{"num_hidden_layers": 20, "norm_place": "pre", "positions": "learned", "qk_norm": false, "tie_word_embeddings": true, "init_std_o": 0.0, "init_std_down": 0.0, "optimizer": "muon", "learning_rate": 0.00852, "lr_mult_o": 0.689, "lr_mult_down": 2.0, "decay_shape": "linear", "final_lr_fraction": 0.1, "train_tokens": 698800000, "max_steps": 10663}
MLP neurons of a small language model. Each row is named by its layer, matrix (up: input weights) and neuron, and shows model dimensions 0-255. Each number is 500 + 50 x the weight over its row's rms, rounded and kept within 0 to 999. Numbers have three digits each.
After each neuron's rows, "fires after" lists the tokens most often just before its 100 highest values on Wikipedia text that the model never trained on. A number after a token or word is its count.

L4.up467:565528530426408555526466545466505473521550467432491521556472548531579543434429502459541546480416538491534525454490499468542464531395486368494520423514481454507535490490563544528515524557486541462490508556519586403423487451499565489424506568489499569517564465429457626466444603491482522496508563403473544523511472556472536435472516432486530427556446438441538471537462449560557447539465503560550490595578432516552439468460412482552489515474465486443456436571470520409484534573501517441446488428463493536519522528506499543489459439516521519559548564446364518525456534470434502352455570478441440469501463571485548482531500489532550542473527549492550522481529501508568440422593491477511542519622578566471475590445552452552452544520581519433490507540528513508505409495656413
fires after: "mo" 12, "ko" 12, "o" 10, "ho" 8, "omo" 5, "eo" 4

L4.up778:523516519547496465440427509463543525511500556462507540637496371460504388585424531477486383502493577514522507519568503613499491488468506439494521537503526490447433430488530558500485468457493442528482435400457492505575503561507418498506496471550501496554471590449502527407508545498487600432508584444508502436468511466527550450501533541375456541526534416466510459477449511500497411542535569553511635453484542421531492414487424515473584422544525489491482473480512519516546570471525547492549556488523593446409435409441490503586451575492453503366575496462486408455470512540420510583448508576486464512548399541514472519500508521548595509623497469556493536482568613474577454531428525526475501545471502537525450582449487562568517556546439458465504567519496471527441494462535500
fires after: " United" 23, " South" 10, " Azerbaijan" 6, "go" 5, " non" 5, "sl" 4

L4.up754:552560437483523562549486526509538465548556477480382432575515439478470533502540484471510465480570496501468460451487516605477514420465542469435452494630517416466495451426592414536489479535513531505437467551441538586494433564485354550518462445511620500384529482502516421527526564488450552412408480521541447448466500418512565479497512484552522441490551513564552485494476505508505517543476552445481578480518591407520465495443401514409505496582582513482487514530583465542455530501498603494506592490485475484519515554533503427442551486412405510521551584481570476463512501455519592382484536507485488403508588485463460537533587592495454514528527569548473442527499504415514491400460495506452405524522485507544520578528466441591555510581531455554452576515538566484494528430517526
fires after: " Po" 19, " co" 15, " Co" 9, " ins" 6, "vo" 5

L4.up833:449454540483384387540456495498495493499421563460537523504536464524486456557523537533463367531547519508433537514508501560451485453520532606501555466514510551488520503481498462505526552508485592495535526500396430557434465446472507408536489372445560489458477436503517589501425553451521443405438464507441431555456459528484538449501485470585468589543556477570540554477574526481460459394466462553434597507620497481566540525453471537552571569384454455471503491513436547501489472529501495492429555526451475563461526436488494420461459523450520599471566564521474487534438478590484476516407517452489435550535547493514522498486419562521525417518418552472461512499507525519498475535507504528607525464513449443511480535477414482410608446559557570471505482615500589512443538624571563
fires after: " m" 36, "ient" 6, "{" 4, " First" 4, " Sound" 4

L3.up90:547489421586490399441518472530404430600457480518517477556452542527457486485423436475486527510421558544477541475457485495522405520572474423538533428485582498511458512530548468484569600533561529525498559472567500510603547453652471459496491494454516647438483496563479572543438473479447427592503485527439463556484484514516505470505484394492424565476455507501494536464537497501443553574455475499518549477568463568597457510516458444493499482525488492444452456416496482387508528534421567559460553388521514480544433499502549469520466492490552514428422472489599406505523546526602522545538462438543488496420506482500459423541554590506580534556465522458501511556409532455525393491513430415489492428525469487428537482529539529437547468516516495470575483505570543434593627500536457
fires after: "/" 26, " m" 24

L5.up770:590511483524466536587520422482489518421504499430525532489489556614490498567449598517579523526482540554443536433482481531523531511513520425453509516546494500469574417395494485483525424523529529561471437572514525520566471454463514553486508488506525506476515496607489440430607522543421519560463480540563508510509544482572485481499577443554455435572565522453462557568558405506475523535551553469596535512459456542564581528461439490495440466476469565551361545530489475567466525500531535500494483486410419501485482479559496517514440443533578512561571530432452523486399494397366574465541505458387503451433530492444520492474508450401580575532532412557546491454445563479437528506430402474584472410443572557520525521440401522577473455520419547481492550495538580502468479507567501
fires after: " Ro" 17, " o" 16, " O" 10, " co" 8, " Ko" 6, " lo" 4

L3.up97:452603466521470458600496503496506488411531481578464553467510545574378442516491519505411516539423573530539482451481618457505478540577484469513591436562473476544465391444503444519433572555447516547474525558491498543468506435466413455552491505459475538495491484566528528534488514395478482547404411458448410485553506464567522529513489391556441497512463433493566444565448536488458437503557558418535426521536506450480558553512617459487539611522493478538511520488461498515393569491440525553508485499489474522550498573524441481445517596516522560503474491448478522447374544541520453539564521534414428476555522534499467463485437527514509506522536521506519462484465540405501470515614490500538527529487549379438532557523545370488456653496505552448435510425496547533466523606544470
fires after: " U" 19, "-" 12, " (" 10, " \"" 6, " anti" 5, " non" 5

L5.up386:471418522495507533514489490460502421570553533492534592492633446496436509425502559514555436524595547483573542543413575576567437530541510483523557501456485524454533511419491499419454573448476560515513383532410486544448464479386502392514514478441458461584571479567481491570425498392462531530621405464501543433549476490438566457574499526618433449439538568526398378518532519517553494555504515546503496498438439541511543515472482493502522541423555491565503509518450411429545487560509485585460521465472584488459552502449537461483413550485535502455471492478525531507521505527520405446558459557476520382532525514482462434452530518583578520551485469455539436540497525513458578567509469482522495461588585482471431525502491478474589506554524567438501487478422463423515495425514552
fires after: " the" 53, " The" 8, " a" 5, " an" 5

L3.up558:526453475399532464541544459496540522448487434497492458589478515553476451465474574496494386422447505529490433489467500578523483422449442464548512538506457480482532500455474501491504573489505561435541652495577520562460562551429544438462461392484418404471527445532503609519434507470511452498500451509446542561488514508476520464487452608487473487510550456548431498475447584479514474483510499541438514441488462448448591521531618440578560486469487555540564562496494516444455477460610469520533445551432568490543429457422460523516528545572485490511482371527608444442441464618433521480478534544572547480522613530553544607529481553487486417480542531470468538560490491534449511525561432497540517400546504524478555561450508530471500498562464481460554489424508500416541536525488322
fires after: " 0" 21, " (" 14, " \"" 10, "C" 5, "M" 4

L4.up282:535431446580510559504529550533520441541486504499543507477602542527479487501472517506501599539411607435461474542557516577554489455431512452502502504464510466474588410500520475493425413498463480527466591522470486499549393449514592567527490521497518508441459531599486485639459465498548491494549443486501510525433600436598529452525508482509501527542574494444429491516495372476421535496543496501461408449578566558488442450546521543509558547457468497507491547603543505463420430541354529419483522446490507498525554497507396495497411505541541477396580437521500610303517523510464505409519492484443426535530539583567503478553489503515533388579476414543437498488413587487446532515551520457515446481509468471526485477498517497470456422522529530489575528525496508489499456481453518
fires after: " m" 41, " mi" 7, " Pi" 5

L5.up331:467566471468571458515555535442564476505476483485409479440478418516547509503516477479494476532472468620531495506478482556442487604387499590551442507443515530452489464472512427454638430471557441545551564556472417454538486559587486498515559567554481522446582497542428524533459491588458500433539475456455459553556515469525604455428542435592529599532436476518523437433559464543432429557597505460546530471524524475544533493474495589474416490451539587406489524484496479511440548492539440588479592526524527469385594487477567526449534540595531531549498418407450501455514495564494532579590568548410414464536484483483469439492461485474477525445477501455539502548541542492576463461473496531499563538528511460479429516413414576506476449443490469425507500538466416526455555435537460
fires after: " Di" 14, "-" 14, "Que" 7, " United" 6, " Cow" 5, "Personal" 4

L5.up89:501521568440528492421435490395506442457443495477483439595527574490450456550546643484446524420457474489456513431562504557496530409515499558454512503491537518454519612442495505469479426546488541433479542528560496586450540385476510535393540417608545505448493439604592495478502503526528511536518436472500483588489515504491478501488489468492531519608488612526568417474541431465499561562495464481519498464524572512496502534522485527343431430598535478558509509550495453497460487470476431526463481468455495475497555535514549471464452559464427520511514463589467476572451545435453512502478598481474582475518545479544613503483496479387447535533554465463448497429616569574458538468399503525506440510600436516525474532505524576531509432580489437568523470539392537501514423550493524
fires after: "T" 19, "E" 12, "F" 9, "H" 9, "A" 8, " O" 5

L3.up134:574575513607514474564571474514476452605505514485449536586467521526514487499593478457480516448510418479439520486510404516503473512562428392526471437510602475444495488474517487453552531559439465538485511437448601530541442489524456479500525560446425507426472525656496449423420479465471506571524427550513502456442442410500517452539399451517567527483452538610461533477426474488539484481544527482390443459437496533519510539573485514519475390504681472496513420454450575473549520474441571469517538477443521515518498449529518522470601496499397521514580582528500500460580553498439538522503488492432540438512463508484546450525473499498555525513481464437548522491457617449547573467484476494496390465557582441488515622457406482503492566600474425573460518513459531514504531477504492
fires after: " F" 21, " Ber" 9, " Sc" 8, " St" 5, " cy" 4, " cr" 4

L8.up341:399478508503487473456483409515510461520480610508447483492517512491366554464533553554391567457448514519494430543523548517653510530466442523558522442534543489577503477473398489519643516514389517522507525516467422430502504424514504532561569455450464517449522567477482472598489473531485489460471548459414523538455542504442492490452383528520455492421462461534528508487568575497469585540504463509429527414506481635542444448532502550517458548437468477485489519506506468409438464454498534485455551464432544565501475505470531541553441512520524476504503492629608544455534527505585505513518541529496466515437438463510543458519453457522595481496452551479491478632530468601608529544488422415516506473461454441436496489509498424510470397593483581432553532470456531445497532565589423
fires after: " |" 34, "°" 12, "′" 11, " g" 5

L5.up896:534489446513465446488561496496456591576534557515519527571537572477457465505508505491544521511415587543473494473410478475614521476537483306464541469516478445490497408406553487582491582425494519608447593477581481503428575525492496484472432537473454436547533529478411416569471465489525533445537526520437557489482426429490554517491508482461421464560400486469563548486448536508525417548540498507467583541456521466618496462571456490456508559551533366611543500498455538533467567521576446436509447510539542531470474517516556426558519467556513563482476425369618447470430496481500449567493554533513528578533474473489439533510535455545513531450564487489471477574448560595442490505526463442464514556477574506524513464486495496497527525527530374477494473522497493450552585415463478
fires after: " the" 37, " of" 23, "The" 6

L5.up531:604478494524556461470480427499411520570452508587458414500502556574484484552453481516527578519578492423497465448439513408500499456516504427413548554527625481593532466413468501480544479504431486603546480468499471594567481517539480471484545519426487511418500501510511547481522465559413509535542514530508555463483374502613599501555447514479553481489651443456512568491517515449514490484330534475507582462498526483555483487400421509455414528590527447540555581591476546421473592555441499485588475443524435468540550477373485466537486499569466477483469478488575451544493483387447505501508525580581497493556450448530490454475524518487483484442558476444457484459480454528500472516489493447415478522579480508489470513444510496551502446554463570525582476503499446601561495543560525
fires after: " m" 13, "lo" 11, " ft" 9, "dr" 8, "^" 6, " mm" 6

L4.up14:579479596561522515456417490574591562523489440530433497541516514462571499489549462571548534597481571529425422500486444413495556521495505466469436517590556422440513479545516562587472510486465464494434507531430497554519355492583483498565484486443447488466520384446528581555432497601595489501425475522428573494474568450516493535368430466496426563424563504537461464487518415440575544474524473504512534432524499563541496530461511508535486486538516486516552546573472565446512575499573504530539539487408566454479475467499460453503521543483436524492428475521551476488577452528521461533480485400563570483515516526479653514451521506559507533493515521514529544486475505472438566468443469562341489529455487443533422412489532642497434398442545525458509515518516457467467497451496477
fires after: "." 39, " Vis" 6, "Personal" 5, " wa" 4